From a checkpoint of a small transformer trained on Wikipedia: MLP 3072 GELU.
MLP neurons of a small language model. Each row is named by its layer, matrix (up: input weights) and neuron, and shows model dimensions 160-287. Each number is 200 + 30 x the weight over its row's rms, rounded and kept within 0 to 999.
After each neuron's rows, "fires on" lists the tokens most often at its 100 highest values on Wikipedia text that the model never trained on.

L3.up1372,191,220,266,179,195,176,198,204,190,157,171,185,229,216,180,190,194,220,197,252,246,216,162,178,178,187,178,225,205,182,239,162,191,201,212,174,147,228,210,220,205,163,215,174,214,107,167,209,197,244,215,253,187,238,141,200,198,210,207,208,190,175,196,207,240,238,210,254,195,220,199,228,262,181,205,205,179,151,189,177,237,313,165,197,185,154,169,160,215,244,234,184,190,195,189,180,150,175,183,202,169,186,226,193,243,225,215,197,155,188,209,235,226,220,209,227,224,215,164,145,153,260,174,231,242,250,177,126
fires on: "ide", " due", " death", "kin", " addition", " away"

L3.up2060,213,193,199,217,172,286,228,193,259,176,202,176,213,183,176,193,206,176,199,213,219,255,249,164,187,213,254,220,201,196,199,177,182,198,206,197,206,173,141,211,189,274,188,212,193,211,166,197,164,182,209,170,133,134,183,221,228,196,254,204,175,164,238,193,205,229,205,198,210,244,219,148,261,202,233,202,209,160,223,163,187,187,173,199,199,200,171,183,200,236,209,197,148,200,195,235,239,223,197,206,267,148,195,190,189,158,150,215,199,244,152,171,151,213,208,214,203,205,188,149,162,207,225,224,167,205,211,204
fires on: " |", "ide", " refer"

L3.up1607,203,207,187,217,194,177,179,180,165,171,181,156,219,206,219,225,221,197,227,232,229,238,173,210,144,231,178,169,163,186,193,196,187,178,213,167,230,187,205,177,223,172,262,205,206,193,185,211,218,215,242,199,202,221,163,271,256,210,233,213,224,202,164,224,224,184,148,220,193,183,245,203,174,168,186,188,257,217,227,206,192,152,183,259,206,187,256,175,190,245,164,169,180,282,228,159,237,171,184,204,180,234,172,220,166,205,181,229,204,204,214,120,228,232,223,173,150,208,213,198,215,141,222,192,173,192,142,206
fires on: " pl", "arm", "-M", "pl", "ull", " Mil"

L3.up711,173,172,190,202,226,293,259,205,178,197,107,223,200,161,214,188,192,175,214,179,148,201,221,223,169,214,192,181,235,164,200,141,164,219,197,163,209,250,189,188,160,199,210,233,238,182,188,189,184,164,193,215,193,169,205,221,172,205,250,194,177,182,317,188,185,151,196,198,218,181,206,171,197,183,174,254,178,224,166,204,217,209,217,232,247,261,212,224,214,189,221,287,177,165,166,199,151,190,145,253,228,189,204,132,188,192,145,330,226,217,185,217,151,197,161,205,250,197,225,226,195,185,202,179,160,207,211,224
fires on: " |", "The", " Court"

L3.up1742,203,194,211,152,207,164,236,176,229,166,252,209,200,206,177,215,231,219,181,188,208,183,114,188,168,190,225,174,228,160,214,238,215,224,189,190,141,193,219,170,190,225,173,227,117,210,165,194,230,195,170,131,224,211,194,207,198,217,151,193,210,180,152,227,255,196,189,298,199,216,207,239,230,195,182,206,191,220,221,183,228,193,170,201,158,190,192,205,177,218,203,223,161,196,198,160,210,157,199,178,197,184,253,198,176,225,130,199,208,177,184,172,235,224,208,172,169,211,166,203,210,256,251,179,214,180,175,209
fires on: "6", "if", " Min", "in", " said", " states"

L3.up1828,208,183,188,196,164,220,175,198,148,152,232,248,217,205,209,203,208,212,176,205,175,223,169,210,195,237,247,208,209,251,231,192,150,191,178,210,199,208,262,283,178,251,201,207,208,207,206,216,207,200,176,205,192,189,199,261,174,132,204,173,173,214,218,207,215,206,195,193,206,235,163,146,183,231,215,184,216,193,164,169,179,206,228,151,165,193,181,218,215,222,187,171,229,150,184,187,223,163,173,173,237,141,166,209,212,201,165,220,193,189,196,182,200,153,167,198,218,188,225,215,256,224,263,230,210,194,211,191
fires on: " and", "-", " that", " by", "\n\n"

L3.up1603,190,189,203,215,196,188,162,203,225,177,230,170,210,195,226,220,220,184,172,197,177,204,200,221,198,218,218,230,221,223,204,147,239,191,196,167,147,196,245,221,191,244,144,234,108,171,255,250,177,186,213,196,161,241,180,223,162,182,145,182,202,201,251,199,232,175,136,216,235,271,194,179,211,236,191,239,158,215,225,208,265,163,195,171,241,146,245,187,191,225,184,224,206,202,239,202,223,181,159,160,239,200,186,172,194,182,139,150,207,190,163,182,202,202,193,203,213,199,184,173,195,213,233,160,212,198,227,185
fires on: "-", " same", " name", "==\n\n", "\n\n", " used"

L3.up528,189,212,230,212,189,229,192,260,207,170,175,179,193,236,239,248,202,203,213,194,195,182,261,204,213,238,203,176,218,174,169,225,212,227,198,195,199,187,171,236,253,218,165,171,213,203,204,225,166,198,198,223,221,211,191,194,209,200,212,209,249,156,193,232,191,234,176,202,154,242,176,224,208,180,185,212,215,200,196,218,182,239,207,203,202,199,173,229,228,166,199,181,170,207,204,169,195,153,213,239,186,184,240,174,253,213,221,213,200,180,252,234,233,199,201,135,205,181,171,265,164,235,178,184,172,180,174,216
fires on: "a", "ta", "na", " La", "ena"

L3.up1884,199,202,209,265,150,143,185,213,154,185,154,167,222,241,200,237,222,201,173,215,245,193,118,229,219,191,274,189,146,194,161,205,180,227,205,199,168,167,148,196,193,206,209,234,152,188,218,260,204,205,195,245,168,192,199,188,200,196,224,188,183,227,246,239,182,179,156,250,175,203,274,186,170,201,226,218,177,148,195,204,182,153,230,158,158,177,202,147,167,159,183,221,191,163,153,226,214,228,177,204,266,216,207,204,158,136,177,162,227,213,185,224,206,249,219,262,190,172,205,196,248,239,197,201,136,152,152,222
fires on: "ern", "iss", "enn", " Ex", "ass", " Kenn"

L3.up1414,206,163,193,187,235,181,180,248,242,200,157,161,186,145,146,219,217,187,211,222,173,200,152,202,212,193,164,213,191,241,233,215,145,229,176,148,241,216,222,224,205,181,243,188,263,217,197,176,206,145,190,219,167,145,203,153,216,234,166,186,198,207,152,233,236,203,158,188,179,197,247,224,102,225,199,209,230,209,128,199,207,195,206,186,159,206,246,202,203,220,180,234,204,180,196,203,215,179,196,219,198,236,242,210,191,229,221,165,239,182,191,134,193,169,156,203,177,143,238,202,196,192,153,163,253,148,206,167
fires on: " C", " Har", " Car", " ", " camp", " cr"

L3.up2281,256,192,215,217,219,217,194,186,180,172,241,174,144,223,205,205,250,208,190,166,146,186,211,200,201,228,242,165,182,185,212,206,202,218,211,203,251,171,194,164,243,203,200,193,220,246,207,207,244,221,194,232,213,165,211,212,175,198,169,244,151,210,182,222,274,177,176,181,216,222,199,227,163,216,211,202,191,179,165,230,200,247,231,199,246,239,196,173,214,257,232,227,179,205,178,186,259,168,215,204,167,203,204,196,186,241,191,180,269,213,159,159,203,207,224,172,178,193,200,178,224,232,209,150,229,236,198,207
fires on: "0", ",", "9", "5", "4", "7"

L3.up1695,227,175,224,242,207,224,179,227,193,210,228,208,174,205,168,206,220,199,214,163,191,270,169,195,163,219,202,156,225,201,188,229,201,257,171,241,153,218,224,223,211,245,212,183,192,192,205,203,211,217,227,215,206,182,228,154,194,190,181,182,202,180,218,244,254,138,204,164,202,230,180,220,162,235,238,238,186,203,210,200,230,217,216,185,198,171,162,237,209,201,229,181,233,146,161,194,204,193,210,171,171,184,229,160,258,234,221,170,205,198,187,213,213,186,233,173,176,193,208,178,193,180,191,248,186,202,193,150
fires on: " O", "1", "0", "5", "3", "4"

L3.up940,162,179,242,138,283,138,154,207,166,246,148,228,201,171,183,245,224,162,210,215,189,181,238,227,191,183,208,181,220,195,199,245,177,265,160,206,215,205,185,234,191,182,236,236,209,187,201,165,172,229,184,249,200,178,190,203,142,165,253,193,171,166,227,224,261,149,176,235,232,154,237,204,183,194,191,160,181,195,198,216,186,243,187,283,226,192,166,192,151,235,172,181,210,207,155,147,138,199,226,247,180,239,222,160,216,197,226,236,218,165,214,237,181,174,183,207,149,241,208,229,167,220,189,213,199,209,167,207
fires on: " st", " prop", " Du", " b", "u"

L3.up761,222,195,181,160,197,203,236,211,201,223,174,235,230,179,275,179,170,201,217,215,146,164,189,170,218,215,160,188,256,173,238,195,198,148,190,197,208,206,202,238,172,216,204,221,221,220,238,198,169,189,220,190,229,263,212,213,195,208,212,202,211,211,190,196,200,178,200,191,171,165,204,183,183,204,226,177,178,190,227,233,221,237,207,190,258,220,208,193,160,179,240,257,252,189,160,171,169,172,109,239,178,174,210,172,202,151,204,233,190,179,208,159,210,189,210,203,215,253,195,233,198,185,175,207,189,197,199,171
fires on: " (", ",", " |", ":", "s"

L3.up2159,232,170,215,146,215,156,190,214,210,242,179,206,175,241,189,202,243,186,183,199,275,161,207,205,132,163,140,198,230,184,151,188,206,240,199,178,199,187,157,179,183,209,196,193,228,210,200,199,162,225,200,244,194,198,204,187,185,150,178,219,215,195,213,189,218,191,197,227,191,235,243,209,192,230,253,171,161,221,277,201,207,232,231,168,173,226,196,174,266,216,156,220,178,160,138,224,157,179,189,206,214,197,183,201,197,195,195,195,158,184,207,203,201,208,207,239,220,145,162,156,137,196,177,189,196,191,210,200
fires on: "ad", " Be"

L3.up1064,218,153,233,190,167,196,223,211,164,231,214,213,200,122,209,167,163,172,188,159,239,171,162,222,213,203,205,225,212,214,215,231,206,176,251,211,225,180,248,180,164,187,222,229,248,222,203,237,185,179,184,206,245,169,239,164,185,221,236,249,211,263,141,218,229,206,110,188,207,224,188,156,242,198,197,144,213,242,164,175,209,215,191,227,181,216,189,189,231,161,205,204,180,268,178,240,167,202,212,217,201,208,268,230,166,206,227,215,256,189,236,170,195,223,150,205,208,184,167,227,182,224,202,219,179,144,176,213
fires on: "sc", " was", " him", " to", " he", " it"

L3.up1434,206,187,194,192,188,225,208,189,194,204,205,172,186,227,200,211,168,237,200,238,237,208,207,212,211,137,231,194,161,201,186,233,214,196,223,163,219,269,194,224,163,210,180,211,209,197,187,231,225,196,159,233,194,218,175,167,195,225,206,213,211,161,256,215,173,220,228,213,217,204,211,184,222,172,198,239,203,162,177,224,212,258,232,252,204,191,219,180,197,194,227,186,186,187,198,197,262,157,204,198,263,198,225,203,263,196,229,213,205,158,193,220,215,164,179,209,194,223,250,161,158,265,263,182,218,238,215,190
fires on: " H", " which", " due", " response", " addition"

L3.up373,230,158,217,217,182,185,155,201,148,131,211,165,200,218,259,222,175,227,181,237,161,211,225,226,129,176,182,172,238,163,186,203,219,181,217,237,198,206,214,212,213,188,202,226,203,176,187,230,119,171,222,225,210,144,131,162,256,183,166,142,226,204,213,180,170,188,195,178,210,278,227,212,187,167,236,143,210,172,149,239,216,173,265,202,170,282,225,194,237,212,212,217,170,237,206,194,144,209,188,226,232,178,226,205,247,173,213,214,167,183,200,243,269,154,185,135,229,189,196,197,205,209,181,200,187,202,206,151
fires on: "a", " Sa", " La", " Ca", " Santa", " Pa"

L3.up2286,176,211,206,181,271,222,274,222,196,178,176,187,207,175,206,202,225,228,247,241,137,209,217,235,212,200,244,196,170,148,181,186,205,220,205,223,217,188,231,216,173,181,245,167,179,220,233,199,202,227,193,226,216,204,254,193,172,260,191,224,194,156,208,236,140,226,247,211,206,214,227,175,158,205,190,228,225,174,201,198,215,257,272,184,186,241,181,223,158,136,179,220,184,207,193,213,147,197,114,251,192,204,175,155,181,234,200,226,204,197,215,189,171,164,164,248,236,169,256,208,251,173,194,203,153,181,230,201
fires on: "'s", " and", " ", " |", ",", " &"

L3.up29,191,177,244,178,211,234,164,238,225,232,189,230,206,178,189,238,195,212,206,221,196,173,258,234,177,222,186,209,218,184,167,166,187,123,231,199,164,175,229,226,150,196,209,239,234,215,218,195,254,217,200,143,170,188,208,203,194,222,143,188,196,249,198,229,166,181,182,203,196,184,190,241,181,203,211,188,155,194,229,196,251,192,194,194,239,210,155,230,167,245,204,155,223,182,204,177,207,263,212,162,199,179,200,204,154,132,235,179,273,178,229,178,219,176,237,262,190,186,198,172,124,184,234,265,208,213,190,179
fires on: "che", "gr", "g", "bro", " Gr", "é"

L3.up994,256,195,204,181,176,217,203,149,181,197,166,239,155,176,215,175,156,226,188,180,212,174,174,149,170,205,152,178,275,253,224,183,161,186,196,190,203,194,232,231,212,200,214,204,188,212,172,234,144,215,183,241,215,202,210,182,257,198,234,220,198,174,276,207,240,169,233,161,209,204,197,151,185,203,172,194,210,236,163,172,178,190,150,212,193,241,199,160,229,152,172,186,184,204,198,211,234,161,183,200,183,220,200,154,197,267,216,192,203,267,182,202,184,229,123,220,175,230,196,265,193,167,177,174,214,236,190,212
fires on: " Ch", " ch", "Ch", "ch", " wh", " not"

L3.up1165,173,191,126,224,154,206,205,261,186,258,222,186,213,198,191,212,196,183,179,234,205,220,235,230,191,147,209,253,248,304,198,218,222,199,221,213,208,180,218,202,138,214,247,179,207,162,220,229,177,179,227,225,295,194,212,151,224,212,200,162,192,216,216,175,221,212,177,272,221,213,223,200,184,215,172,179,235,145,195,264,172,167,236,139,201,242,234,216,203,242,185,221,187,193,180,205,191,170,222,145,158,182,235,193,212,280,151,206,199,185,199,205,220,203,217,181,155,206,201,166,187,167,170,193,177,175,202,232
fires on: "ri", "az", " reg", "ig", "as", "is"